config.yaml
activation: "relu"
norm: "layernorm"
positions: "learned"
init_std_qkv: 0.0203
lr_mult_o: 1.5
final_lr_fraction: 0.05
train_tokens: 946700000
steps: 7223
dataset: "wikipedia_en"
MLP neurons of a small language model. Each row is named by its layer, matrix (up: input weights; down: output weights) and neuron, and shows model dimensions 384-511. Each number is 128 + 32 x the weight over its row's rms, rounded and kept within 0 to 255. Numbers have three digits each.
After each neuron's rows, "fires in" lists the words (lower case) most often at its 100 highest values on Wikipedia text that the model never trained on. A number after a token or word is its count.

L8.up3895:116113075127104070180094110135129108191141173182127144079139102130180221154124174137083166132121117138157150149114131142148122088102174160064134137099160086130167111138114115143124156094159123155141197120091100150142149107125095122126135118143121136136109108146124135054129137124167157130168111118133128118175132119145141179151102100085136102124102061094145124164153108170150109098093
L8.down3895:142186128136117152168100163145086105145144204158092144105141132091075143170188115142161142177182125098145088128084119138145153158139148152124191095150121140123154178076121138138101157094122096158077130193123090119127119104147151148162115130150154129140085160114108193118166206092146123084075122169112163149149143121173165190089135132135114136136169073135102130173134053200154119104099
fires in: "an" 83

L8.up2057:100081100134092197079086128133147147094083109127062111072105175197137146164100136121155121136155099157154139104084142127124063155115099063125163106123114148125129110103191093087126157112073125094084143161143134155130112108141169082134055100123079145188115157135131156102091114117110115120113104101131105133155097102112128161102179092115129189123127141100181209128088145145157093133110
L8.down2057:218128167126144101157131116082119119177102157157174140107097176143135152086098151115121086150152147110121168103153164131105116079101077104075134096190124087116062087116169102136153237236150163136140166093126090185111145114109173151145130145116136147157082167108146124104104136131159125130103126135166113107127126129110133151222181133119095151106038101201142126155133137048066076098124
fires in: "in" 28, "to" 18, "from" 4

L8.up3001:133154060117124159102093119185156089177122102128213139084176188065115129141110114119090203163104153142143104116143154161187118194113108157109120093103121144222167105136091074165119110121142156078174103130057148116159135136133117116119069094122078095162116149102199188097089185141095178094148093145130111125183104134136087147176159129125135089100143131133153098084091127096145150129167
L8.down3001:132111082129141149105146092074095160111113121146155142146201110146074167063207116173092134198111111178158142107114130123092108114137207116135158145096086138116148179120158112092141117105079157126196113125139113097146165118152040085107121105148148149147174078125122135101099138121122104143108073142135160159095137114040151098223137156112120088158063134127119152133156135100143170086114
fires in: "his" 29, "its" 9, "school" 6, "body" 5, "other" 4, "their" 4

L8.up2167:154113123156198157082166131178123147115098156150108111111142170092146135088133087129147104156163148137167117141100139130161123091135159083140141135102158127127146150107163137135140160185123153114183158117134097107126169092102064109099136121123144113112137153111131147098139142143117115132096073196145119100128126117131094155192138137106163144137138135123113132104079143117077130160106
L8.down2167:128136117201154091118121151162146164123130110121140160152101129180104173131129171096151157107163145133179136160126126131094139116131156157132112104063100122167085173096109140079131110128150129106067156140103144173124172146131126082087104119096124100077122114089172150083165064104139069183099077136120159139155161151114060114136130114160110075144102133131197048140086078086151121184131
fires in: "two" 23, "out" 11, "four" 8, "one" 5, "three" 5, "b" 4

L8.up4005:093089110082080117132164149121120176125171149047156156182178115111164113102093121139163132085076073113157087137112165139114131127115137151076140124101106110172083171183081126126137162118112140108140144060186119105115079111203079153145154164159100117105096168112120087180040161075128120136146145157135090144144072126086179118151145127107137128151125122089097140103139175171112064093153
L8.down4005:102086094098118103108149129072133169071114100139051097187096171123158126133164139046113105158111082147120125049081114109103164144159089141184116152082165140156085104153150140106103101124138123142153138085171125101080135162133181131151082067144112107131064145136096130149111166097113161113144090083096060134101075127115103129137130185137070151154176054166108104118157099139084184153160
fires in: "in" 18, "of" 12, "to" 7, "for" 6, "caesar" 4, "at" 4

L8.up1507:072115115118155173135150090105157161127038158110120196188129108139151109126145132100126089134141108076102156114157140175154147116118123118131159138097080108145170174146191135079155181141167147146139128158110144108113174120157163123141130106129141116118172144099080105117081152089123119127167095064114145130127102110187144119101102153096150189144111147153133091101137111124105049136103
L8.down1507:123114180165148121102090151158144120099125111170131128125145201162131144132154128153088238134155147118099162104182094072141049131141113161165070132133119171091142091165144073135155084144144139102105144105087114130182116112145093112086134128170117123152121169103191129127106117104164109151109106138114133139114135129163105083172135165165115109086157169128154138120134105130115156152087
fires in: "until" 20, "as" 17, "since" 15, "to" 8, "before" 6

L8.up2758:136167123093138098171133131144128145126165159128142110064123143068149105120135136103150141136107155147154125150120166059112186098138134143157154164141112105142102127131168046138119082112129138098181129113184115146101121119120144203192135079118071156167146138150091162034144130111119122104130116101098127123146177128099136149077143152120073128183113097068145151132093178090064098101141
L8.down2758:142109167166101096171123103159152146073125098092137111124144114132116200134162116117117116102113160073148133120119140210129175160120135157103106104089124104133124109118071160167150145131132067113084137132087188129138188107105071083099174179123109146153133046130106111076115212141086159152149125143157149065166117102127103120210124173147116140123106132148108167063162136179082128119132
fires in: "in" 21, "a" 16, "on" 6, "of" 5, "as" 5, "chief" 5

L8.up365:113140154116067140143071079154150165148109143063127125144184141157199195087141193077114217094060070175169151127180139138110163132129035059151108095186115154148145056121127172141192182101099172167099098089098117124085109169166092118073144135109129137095140151083168087090086117151079157154066053093195093161102125117106068112114175093121163149109146106090144161113121115209116146148124
L8.down365:127127133083133148161110149160122124083195090115143185165067125134144130174216157101150114121136103132090101116116167121073077106155111160141140108099100098148088091110150102169161141154102120158122108151069178110079133107105164163155136179085117184121152159123140082116136102159102070081107069081133143102076115128118131072106119157148115152112077103107161138106108117113111123130149
fires in: "at" 74, "after" 5

L8.up1342:142144137113158098125122047105128135095167129146117167178140124190094106124128173153100164110123173135200124125096183157135108141093083116134135137106149122113088157182142124096108198173141105117127083190120118106165102117142148158086074096166100126120104129132130108094088172149111162159181121149139128139130141112143131069102144144098149198165092154156179155146126154148083155169141
L8.down1342:108096114218095191178163146060169119147110091121130097048108137151172138103144082134187143162158151094100181125150074099162109173169113160134108113184085118105146129136098154128065180128135106169092195133188055141115112101147201082161082145197146082115110165110121147137140118064125115149076115116141142104147142166113122109199090123111150132164096089100151079197088119127109150090151
fires in: "and" 62, "but" 8, "to" 6

L8.up2:095149114179149112106119160099158188148046173130195180096081123191147137128145087133133104158136147180146153119086136094147193118120134140099108160153094078156123132189149099146141121132151184132116144177127123180207085164107120102114136164145137148141112170121090134138099080036121149126084139142142069177098141183143146140165109129135096149112126195122161104088143108149083088168064
L8.down2:107117126130090096156110166098136121149124135120117093140172124147118145117075129112155092161182091125147094126109113072122139163123115148082168082122127114223101151130106144118155118085175113101145127134123144129093210118066155149070145141147117166124106158152160057112154134158151131161124052152107113159119090070138135132114142146090107156127134135100132166153148177095118135166181
fires in: "is" 36, "has" 9, "are" 7

L8.up1692:151122107112147148099107082077133171194118177170090117146176138109185122102088119168163112118126143132098101094124161030179166142118134063145127104086103125159118109123148107188085129105152069137167142122122126137108168119180124141142121092114127182142100120145105136063163123159155073115124134141128070109152051121075139104213166149077101168165154071096148144055141140072109159147116
L8.down1692:141158131163115115145117145164104089104149093132138098145106156133154143000165118091127113135117090152157148118076158103078133126163137161082131120142136144203087145129109153146132189147165149078094136100107137130131133127102134194166183161129089075128181126121158148088097128130107142143082189105143143173091056164149107135255147126142119041097094170129136118126152103138136159116126
fires in: "of" 32, "to" 20, "between" 8, "with" 7, "as" 6, "at" 6

L8.up1613:096109106186137166095118162098114131127120109095120115089090115073108126139106202146115070102106075152132101160160132110144154113127039185126168126090153165110149082153135131049173127117041125128113162111153168161115131132111161145105135130112097104104100140088114160162116173114141132078111162118127147103164146140079179195116172113103157061157107096136147111099102135123112156126112
L8.down1613:155142128048135125128171140094139167094103155098114189166067138143137078082110105112142170156089169132139134114162149158086082135160113163148079194106177146064126070155188042094104181091176097119173110149168193077094122064110184113131076126182092121144125112185126140136192129053135105106134180169148132122167138081134094077167103119132149170149196104080151127145153081122146208102145
fires in: "to" 16, "on" 13, "its" 12, "for" 8, "despite" 6

L8.up3591:133142136119116144127100090163194119164154099136135169096070139179122109092120107121181138128175106132085175102119116060154123135135111117135121127096153084159158078142110158054132096118152183139135070094118124201134157181112153127115081111093157123121174132083110107085108099160127119126100122104146119154124130088097128102124081126114102189108140163115095132135134111155165153176076
L8.down3591:117138117117092149158098225069100107104128160133157163133141144173141196141085109102130102093150091179144090176150128081171139102069065100132127124164176146099123144156106162131181145169102106142108120094149147101157158141122149166127154139051148160084099159092142116156092165117126130096185127105137167114181123135139087101180148155145110124166114175136145101107130111123134138161161
fires in: "that" 43, "where" 11, "stated" 6, "saying" 4

L8.up1968:122166121111119144154166143136158134194194151132098143141102082122184173155118068156120114119099128158179130094150128122176135118116127129141139166128132155139213082168123100076120094117095156117159155122128123152109117128116205088092064098142131087105092125079147093199172147091098079163125136079143115157141113136094139090097093143113164154116115077109182104112135141162117120125191
L8.down1968:148157129144121161173132121139127150111128104129120104094165110134122134096130150038116144160137088130116171179154175147126108119136120114156123136090098106122146122141151097090135145136144143158093098116131135093102194152120158128145189146192117135088151176130142121130110028135117077142146203096174136147167186089102093120255122108193105167138158083099144113124142105137127143098170
fires in: "for" 38, "in" 23, "to" 13, "so" 7

L8.up3977:087193165103145172106118142101096134154150102128117110076064130154115139197096208098093106167131203121125152113159139117160131075113135161186072178126122092103138131109132104176165167155150130148161086106115151138148151186142175136095177172094135179150172085136107090119091101132158125110156150103137114120130150131134176108148063108041206094116135048142091115160158139184126112126137
L8.down3977:162142114170131133120128162168135167155143110100138079150166124128141090137070206217191173106109100141099158157078122114165163126108135129128194139159151144073138179105158153146175103118135104133081132132134119164092117123101119115135128145120145089103142097155163124165136123151150148094067119124096162140124095130109121087146172166066159150147158101163189093133133104132132149157166
fires in: "which" 42, "who" 14, "based" 9, "for" 7, "where" 7, "a" 6

L8.up47:138119149125141148174155130126121119139133138129160131147154172144223118000099133135174102103152134150125139098148120054134144111093149120129140160155133050152104143160080142117081091151141096146176122110180119103116168135144096145179127120132154130142131139141109136173108088065096161085115139149156121144079157165077126172155131134191105115146119128152146119160096146065176141116066
L8.down47:176120108168110155134131162130163137085082145081044147172090082102133158060108137146096094132162132207156096088161103127132092075115103192176107115121114150084154134074165137157173068132172165143162095183181069136108100103143157100084158158194140112119091126131096182105179068121165092147094094124139103122139148092161092067194134119174112160093117131136129165145125087072117166090122
fires in: "the" 18, "s" 11, "christian" 9, "religious" 8, "his" 6, "catholic" 5

L8.up2065:132136055172152099169103146081097226103138106173108133137136119139155124141154093123158137099105185159086114121146141124123127151062136112084117138156200134112063103157163092164050160144137200095130178136090102154115112119176137063111115115136163127130136177119144093137059188063167154102184160139193139138102140107122178124126081157135140153164152150030132185087105117134139129127142
L8.down2065:140125178086112175080109129124138076123127154057147100129096093127075175129108157142109139099151082127175138144052102143137114115135104144196126167100092135125158135089084112100243120147139133177132111116187179109136114120110071149117141188171092115142106096125127116111134118175094105163149122122077086177210149121101107158142115142057139131116105151151125127125148110131115173147102
fires in: "and" 32, "the" 11, "who" 8, "also" 7, "which" 4

L8.up1371:131139075149147106145074135100154089155086122120076137041138124110158109113134095124109154145167146171084150078114153134092191093132114153099180112157138058129158133180114154121161170146177118106120071121119108157133101114066107129160116153087126105122099117225162166026127117132129106130141166124178118117134141133095136098138070090124121053118062155070130162086170103142169182160143
L8.down1371:115122090125102127118107178140109212071135120119142135106129178089043164199074099089093142119137134087198164138045161118107128170107078103116110090157204115139125123042163135172137166154088139159110133159108136125123111116123140120105173187126141149089098144061105152203118135118131160146119113148129123162153124090109140109053172157151159148147138094154088121113081189088113125145142
fires in: "and" 22, "as" 13, "however" 10, "than" 8, "or" 7, "the" 6

L8.up3726:107095129129044087145103091139142127129115099160142084148101097154146092155131117061140145130146167149086173155124119069148076118050093113191086137140118129175102119142132167112089075113159171177079179170181084137149128177106083119165115089137139125139126094124159172128113136150075144111151118127097124079115128132126119030194116178109152109157104113164132120137104162106176174164097
L8.down3726:057117124129090079152164129107148126140133136121062153154139073112145183133111082096106198106157125143062115127154140154136154143125130153140133176136101117142097039122098151129167150165116066142162131140137155091146139099166166128149188113118093157098128095142126154221167161140114161120102163143098141195150123128081140152127139174116078136111173163051164119125213102157147122171146
fires in: "of" 38, "that" 14

L8.up2468:141115084156147098163142131136158149209112132152213113117091143094103113178197102152119129140123141109143118043129177120147170137078093114104078165099098183154069130124165140107168126151175184171191127130166081145131111059124191208106082148102097113142069127129164120100113138074096112156108156176124103115118118169129130110218152118062167131087091135122176095161172124212164167151066
L8.down2468:091118085176199145117120093095135084087125135171088143177111138092119193126112151124116153154102160123068084108092122179172124128136146108112089149154089141129155121116099124114074083099189139126128163182118137080105136145082053103170130129146146083184173169165067118164123129098143132144176149145109111118060185088129154158179102131062077160132168137118154154098071114155166137109174
fires in: "such" 14, "that" 12, "all" 9, "so" 7, "same" 6, "to" 6

L8.up778:093119132141095155133113106024089103144086084123129119140144159133159106088106177153123093130134135161101063144149206118140111146062130145139108144181114156208052145163131113153075140156130118113136133129123175147128151137119135122105162093105138153115129110144123198169162148167158154092145130159133175151108145164104150188182177096135123104109157143150173133154128085117160115146124
L8.down778:054143141162170121143135161133107126156152159115100128113143114121121131116119104135144130086122156109167151140108090067117128147109095153118124058134145135090169081096105163179147135121109171131142086099122141154170174151123084113175098115143158142184108144132079170087103115077106193164141092115161082145160147077077138102197072130075130093146147059169151086136108130162107139162158
fires in: "the" 19, "that" 10, "this" 10, "although" 8, "was" 7, "of" 7

L8.up2976:106132084112170130101143177081066173118167171120181153148102107148131124120145206161114143092164146128079180123168152134087133089120138191139093069154132093136126132146153162114084165137103111110132078138096149094207106147142135138094156091095129188103125144171072132151133085133129138098109113088171044119205115088096178126203106174125170190076088191163100144144081099182132148118141
L8.down2976:114126164132142142156122186181136113166146119151153135140125091139151156114142112079165182111141106151192079155133159127150100165147121152172102093097148105157115075026120135123110112090128057164095098194098088102171156112167129119141129140138108173145132126095101153120167148175121182109116145115127070145142122163088168087173137152187100107135112174084120061068098137150163142123211
fires in: "after" 19, "of" 15, "following" 12, "during" 11, "to" 9, "and" 6

L8.up3023:102140108144140173129090086115105137127054170100100142113136103115135151127133131114097160131146136119172104172125077158170161043134174199107106131143156127134130060158189103137137096119063145133107187084116065140148158114115129132133107115174140058089158127156065126098102078169182105132131173127139157172116085147133188180145122098105102111153127063177108145148138099153085131114127
L8.down3023:130153084141137113112123156112110139155089175167112152141113071140095102053108147078123117116128096115127115181146126176123087133111114172071153077102100117101104096107190097082124195073087097147117149133117173132146115127135124126145108134149172061111121135120147150133194094171202102115070157114088180121157123129132127126058143136084152108140138115193117166126163131140176150117148
fires in: "an" 73, "anesthetist" 4

L8.up925:134135031123110174102091103159159199119147136144152154144127055105086158090073133133141082191130155089110135110100137097152153095172109103145116068156094149111154102124082169145164114126077146119124109101147105117101127134166104130160147136125169112142126104140163157131138094148122114208087128136071051133205096151119122152152125117149080139175144180182137096120196112130082124149056
L8.down925:085185189130156146101142129162140141093116199109098153122134164122103146055138178105166120115170140136162144117166129166147214162177163144100140191087121131138104093125161141135167116060132090126080053094092130182160087148078158090183150139124158172080114140118078120140095115128140095127114088113178166143061113117125118125104108113167060147118134120124114222138119092131153137130155
fires in: "as" 48, "to" 19, "for" 5, "into" 4

L8.up430:124106191137136114133141154130175108122125164098112144084155164107149174156155162090137109068146134178116194152052152085126190134091114111127124090094185157131093142044143070094147052095096120121151144171147132129160114142133194135087188136165133109095109141150068149144130047121110104094131174107131103123091131178092129086092121121152120143144058119157127162139162106095136124082095
L8.down430:166115133157135153092087101133112187086144117187125118111128120153127115143123156170089103146125158154069186118171141133059095118143061107142157104147085149121147092111135118088168174076107137205129125073131107175102155126114106115138141191150126146166121127143112115080135137135121112164145191098184145173120052137101108111255172132136116091156125126081159151108152107171189118156112
fires in: "of" 32, "as" 15, "including" 7

L8.up870:107171155170113109126125107132104120146092099068124170127145075151135151042169168128091107108128130155089091094071135108145165040116097183144118110139057116122092079144118076147144152196114113135121161154137135119171112157191107133180121132116117132169045166096068165155129072121157160111095125149152133123132126055113128119185144130156166138080114138132142113156168081129116179104132
L8.down870:152122203148117196109137137139153146145090106087128168198213105176109139006091159100188104141100138131169129194156123148114097070154085183138105122098121096157154129159112115101131158155159152121116091130166124130124110116113132120091170159157145161100190115073111141121113128112126110143150132112107086165112130094062106134255099145113110095062151134116100172212135115126111143154119
fires in: "with" 51, "as" 15, "featured" 6, "after" 4, "by" 4

L8.up3250:102106088174089125097141108146129146144174161143081107153137129126170148200067134123097127145075146130106103071115083133150165151118101141111120109117109160094101084141160141116115083118192115116149139125091171125173158092120147137115108101141124092189131102135154154152115176125171087121131141091123133112140081183148070160170144101117144130180129136151091025084115182097136151137201
L8.down3250:114111160070113089123150098091178147179175134131088151148122114171063156077196107103137135094144172158105129142075089157142109052146148175142119148101141114138166151116140078124101140144162114133136154108104115186068104120153119140106153173094140062111134156118085126121153136095133141177161175161102115149142156137118109159178088136141156159124077168101158175138152137160080108102066
fires in: "the" 25, "these" 12, "this" 9, "s" 4

L8.up4060:164143163158081107208155097090147123130175115142146139103134159121120137138158137110160137178153072104125137139143122119125075148136102086142155126116141184123188146150115126067115127182179173098157087155052093124164168163095145192101132109107121068114132062146085083095122109129132096099136154108154181164128178086118122134127109173106099133143143145157122101114118157140181123058098
L8.down4060:144103082172087079186116094162130093147119095090114124126214117101118165172090114093150118111147085063129150132114144111161059092143096126116136185210136137155136181181167113085109116100126129136179147095139136123102135192101102158071102093144108084130124168137108084122130113098096137126158149155148161109130126113141201120189131189158129174079129124120129153113078166177165151122109
fires in: "on" 18, "in" 16, "to" 9, "july" 6, "january" 4

L8.up822:111103093054112138186096142096137170095083097107116112161157115081131124122116107120084141101108146083141110143131128101142145105134073165121104149097146132118089126151091111138154143044156127142165153160139142122121153152166136158093181170160144137190077147114168195161142114186148140087053098136195132194118109159136139089090124105141093152145119092140128132186129087219134120128089
L8.down822:138151100134110134138161142165173105110134152127113136102135148108121088141184110109123078072177167100193164128091189164122113135112099174178099097071125089093135114184035176117100097133119140148137129150039140125144195155110131171192173141137142181142193141134145183180142110166149169081131078099119146121121093121129080110154099082137088148130106146130195114122116135113163059071163
fires in: "under" 27, "at" 22, "of" 18, "after" 4, "during" 4, "in" 4

L8.up2374:090146187126103191076122104132113094153124070139077114110130110133103142163137190155132115178111111130155081084144111106192116176087073186115072165093107125143114072171129088155187124178135147130098128139124068129155130126174207155122122090168159153132137134115097104136112137124139077116111140151172145122186133081112150181113155148095182166104106189090157154113140134181158112160129
L8.down2374:134132107164124116095095140083196125091071136152122161119115103079148076193136159126164195090076143150065140128107124103173133124101083135168076162157177071167126139161123106117099122124155141136085153180170172150198197156161130096078089153159150038137115131135137091194130064129116117100156141140094123184113101173125095137125150098141145094144097117146116101091135084128122134080092
fires in: "to" 23, "which" 9, "under" 8, "who" 8, "at" 6, "that" 6

L8.up1333:103160112123146136102103099184079137152078125157128116124109136092104133125163188099205146139148105144098114164126050061116126185101117127155154105122132139096120127148131153130132099135109230156085098112133164167156110112117071076180048201110091120152113097127090088192106147122151139090037157113152114109103159155133128112133111107137083150193145124120149083102184090106124103113078
L8.down1333:118110170088146137111109075147158140104108132110090138090083172104111131113143124130140139145145187144149166118123123077059119131122116122168083168165128155125154123126139106204139175116101151093162102096080118094116121091110117074148128093181126130126222198130158113083188057114175113154170120131159146123125151164127122122174112114122106159136104108108111137178138097054107140119182
fires in: "which" 53, "who" 10, "that" 4

L8.up1666:116151111122096169164135077135174135156152162108165169159117116166095085167097136151073116122108010093127154195103116147146165115079146161140144185085049099185104125157130097114142149163104107138088091136184101118115102123109079105155062137166085118154095128153095162106087096199098097162091105107182150156142133142042084166127135131109197093153079146114100162087143138129095099177141
L8.down1666:150108161054088122122082143062125117133162151149126143169129108099094183149116159130153139133138114140144103172079153120113162095072125142140153130084120131089125159168112168065143195094184065134094195122095169163116107126140129082163176162117100146156159117121157131114153117103177133043127154210140160104105143110153128123072117184149061151110111140055072080148163131146109095130147
fires in: "had" 57, "has" 21, "having" 6

L8.up3778:135173128099150183184120164105185173124107198123047131129156080095093164149121156169159169098124128170143120143118098120161118108124117091145102142150111133132161124140164174093126069142162091092049117140133142151097102202167131105111180083133134120146128139150063118159144101152106123109160149066111111181124134144097148088142068161145176158101166050109161137169125158151165119141163
L8.down3778:108101156127116160090167081122160167148161180107078154138194089135178116124130117159022120150097217133169124157147211175118130169152107175099155135154136135114153140162065087180121137243144108061092144134100204125066160107133099115125136096149132145103155130126187119113094114126180105102141103082152106140092102121173154098112071152140122129109156159153119099153180100190113073129176
fires in: "at" 41, "to" 20, "with" 13, "of" 5

L8.up2682:087164129133122078124138029157016139139121169093156157139137100132149209040111176100166123159201121103173146164155174084109129119113153108141183093138119161165132101145154145139113131047160120180107140123155135140169140166156126075140129172155190067116159160149072141107107159192135111168120069125123045099097140096150118131063157155108075073115132102167125176162152130095143095133091
L8.down2682:136141137119106078128153064122070121128147183124094131123112114142128112135123185070162192163135118110144137185121103192099130181130088167110117115159074129155144111196109121125168204092075150185138139124167096141152124167122112146156109113158175111071094159136059203116129126091122103123124160123128132093164157155142126139098116122107104128107143111098054095137154121125202098114106
fires in: "an" 73, "anesthetist" 4

L8.up2107:099118120099114133080140092059097095145150120137087088102109096154140122124177124103163060167062164076161214080101146123125127173143131140073141188067115144202155085110121108177132176116137134185145076116076102122150078105169105151108102126140169146101106093146078135090137135068127104106059113136089167155136186108121164140150160114097128136109108154094127097109193112153096095106100
L8.down2107:154144153158096095165189130161081137180175077105124096143149060115163146090167137138100093141180076153119135173165143180108131145113112136161093125144127088114121179084108173152142159192141119131077067151098116099114148133109118138138112154109099116199146093045186146128108107111120129106131178120129178071117100109127158127190130071116116135162167087142121113108158103160118117125089
fires in: "the" 27, "during" 19, "of" 17, "from" 4

L8.up1992:109135178105134137143105155172090158116092109132103091135141159127091097163119124211156112068150082089145072145088082133196091083094081108169104137123100159104052210083144158113169143117138167138114144211178172153126107141148119096192061129122150117173097150105075169120163169171096143155140099106119079122153091116123106134119131124083157159128108194150106140151128122151168174115166
L8.down1992:122127143135158135104080136162132162063108138134150116104119124111130064113093138141112137142152167172118160130157109111142128077075074140177187120128156111106186102140139080189092155110148150161108120109172094096123138088143115150110123123107096143158139142146128144142074113169127127139083120108145090163114120056094112125223127076132117134149125098203119128120214113187147138090085
fires in: "that" 30, "to" 9, "part" 4, "influence" 4, "from" 4

L8.up2423:127123145147145137115174117137167141183094105059111121152125101124157162099098081121134117141143124139116163083075160135128120139078153177125182125135064161095165183130071173158159131130155150120152143141151159140107157138109128158127091106097080153129150103118099164128140171109136128181109105108098090170130093044136120100151140163155126161094109114146147147129154078111151128170126
L8.down2423:060112088100165072094139136137165120151138102130133073165115121101121098193150150101153133141124124149152154139090105101086153138097145148091129116134162102162075092092113164108103144077109111166115112151089177139128115103119138095132140116160128110118106208108096085127153127071163089081133084116139137174183118101144124155207075189064162104170153082151130127115141097107136153127136
fires in: "the" 40, "a" 6, "recording" 4

L8.up3328:147074126147060074138155167139102142085176125098126112144111094130076151095136128058142126132117149119132119126099098171118110143112157145075131104125059097143152086112130075181125129115057099209192125114129140146033131102144154128109152177168124174142069149124158132141156075112074094149131139097147120127137105131140075162106092145172158075144118216102147119082091098151137131127148
L8.down3328:118111111094137106156120204138123168161094144162150083169141130102113072076096137086160180103153139079107174153129131105132136133138169114134104127162079203140116108165164171078207194114117113158145147172130143094150093119122141155152152075117136134132084075164090171135133162137166167097114176103194215099143135092164132117095168103107117147119169108154128149133101124110098126110151
fires in: "in" 52, "from" 10, "during" 4

L8.up3656:138143115145214072119139114175108128141180180074144132153134082169123137058133156199119127157123147157139163106097179081133089118124178112132197139077096123169219142093129083192188081169130159107085131137080250195103156143156176133124092125137111164144144126172132178084097056148114156081060148161111157113139158143094184102132195173148128150158155104086100099097125150156101100123125
L8.down3656:082090143168146162101067144086156126100163104140092153170096151125112116112157118084107113102140142111058141165136146081131109172156119127114114090040126099117102120109084117080166149083091078191128124150089131129058146123133154105104090102121147118098117145097118160127125141104154126166133137066150167128097163147123119130255128187135171119106116186133122112130131119151108161065142
fires in: "as" 51, "of" 10, "and" 9

L8.up1140:142108163078154078164104102100109163153204095097163105090135118168089172130057175134080125134089109147154157104170195101159149117144095135158128157055114122170148120071132096064139131133126134126090129075066194100128153195084101114162166183158110166137129109151147113120104138117098133134123097143208197118125134163132117124148090171158091095136147134146104135132093164197153170116138
L8.down1140:175167159105141168144168139082169130120173100111134064143057106167168147146102088162134153161109170136085074094114119113109145139138154151097151173167168132067165116131126205100095164035159131103139123175151179066080150117168160086118135111124113134111130159103089093140183159157104094203129128097114081143036172151146132118053121119159127125130139181118128140137125153119180117119143
fires in: "the" 19, "on" 17, "in" 12, "to" 6, "september" 4

L8.up1486:144175120157106103145100120122086151088144162101077102141085138113187100143125119125085105135130132178122083072113149156121165147100107164173138151075080111115103126090071082098152106139168192174096127168158106122138150160094070121080101078123100163110116132164094126066143089124147147161129125104141128140151176110131115116163131163122130160118095148137103096148185133073149149136066
L8.down1486:170085105145169126077112113116111077084125159172154081121131165172147093111120101171112102172181115123093118084179156110104150063153155075139149125174176153146078145143129139178065161136127137094117154119100140128121182148122139150096144110058156151151145110134135133080162165165134099103118090128120106141100160115099136110194154113094112086162115135145161098115135107081098084089111
fires in: "with" 15, "of" 10, "to" 9, "2" 7, "after" 6, "this" 4

L8.up691:141118160163116061173156139157119077104101104179121138099123155173081111123166124161117096148145088151114106152153148103173140139133132080210157119111104166106180100098114119166134111088135140148143127185054145140117108156135074151146124125189105181126093137173147109109160142163137131122106099168129058101122075088148102119094154119129111123105160061146165142141155131107079139131147
L8.down691:127154133111144107087128125123163085134123082154154128114119131126149209152169097150070148111133186103092108162107121110121178168143103156079114146144071034067117125080177099124107135161160137171136071138112100125140172146133113116135128179171146155082088129118102098108145121061103103112127092174051201138124125121140154081140181134137175125126111118082146134188139120139090111132056
fires in: "the" 34, "forcing" 4, "had" 4, "back" 4, "s" 4

L8.up413:046104159125100108201181166130056133086132146095121120157137150110085163092098112117120096161116143134126172121130187114152104099108130143159106120089125146111129160101184099138178132172163161163150067142064154091086144172138084158088055121150093155134106084188149152077121141112157177194104109135160068141138122166104136111161138155102183170145126113127136109064104118143106121064125
L8.down413:097091092146107109083173079122103132134124121130088194166131165063098148067130131082141117180103131143137126094106121089174119120147124112094174132135169185186121125091147096153129189159095146210072114100134119112103110156128127114134067101213178090130032076155144104112144164114113147141172146164100119052164146088104151133202121165149108136123108128148127087118182149087102149164153
fires in: "to" 16, "near" 12, "and" 8, "close" 6, "capital" 4, "part" 4

L8.up2455:135149150096160084116140091090065140130143159176208151165085121151173158106108100094134105154124139148147090116091191108163136158125129162122169130120134129172072127135107106126165137100155117127131142138127090145110082112094157099168101106121115164143137097147098111152127076118139122091063129086119160170141139119132178111082100121147185171160128123174030100164134091108081139151112
L8.down2455:152106151132092114096138099137201086132121158139132124117161141091132161072145097186118137106125078096084105145120128078118162181144108137121084087111143096150108142116102103080198114107119132171107140119156111107115166092124164143181143120137181226188153150098111108127113085138078128171152103135080153118134174162084160169183101083096151130134094095094130128129101152093109108098099
fires in: "by" 34, "to" 21, "of" 12, "for" 9, "in" 6

L8.up1965:130148105155133137161122142088125146105141102091091129116068123141121107088113114109169107074112102125114086054135114131199111132151072129139138119138098123181172122163103085110175065156161101159145184148114117053116094092183129121127097160137093047178162149085166092174154110127135138156122075163118138157138154095153092129177114129156108099117171107117122171091176123112145153165147
L8.down1965:183098102139127126143132133118142190082066122086131109166143125121108155111089133046096142130128192105168112074127179123101093098104149161135052136136134127120137102129073168111086116156134178120131139122126148107117170084171183152098156118157079105153126072076082124195056110108113074127189159141096087106057098156087107134225125154149093144150132095148108133136096129147132154149141
fires in: "the" 49, "his" 8, "its" 7, "both" 7, "their" 4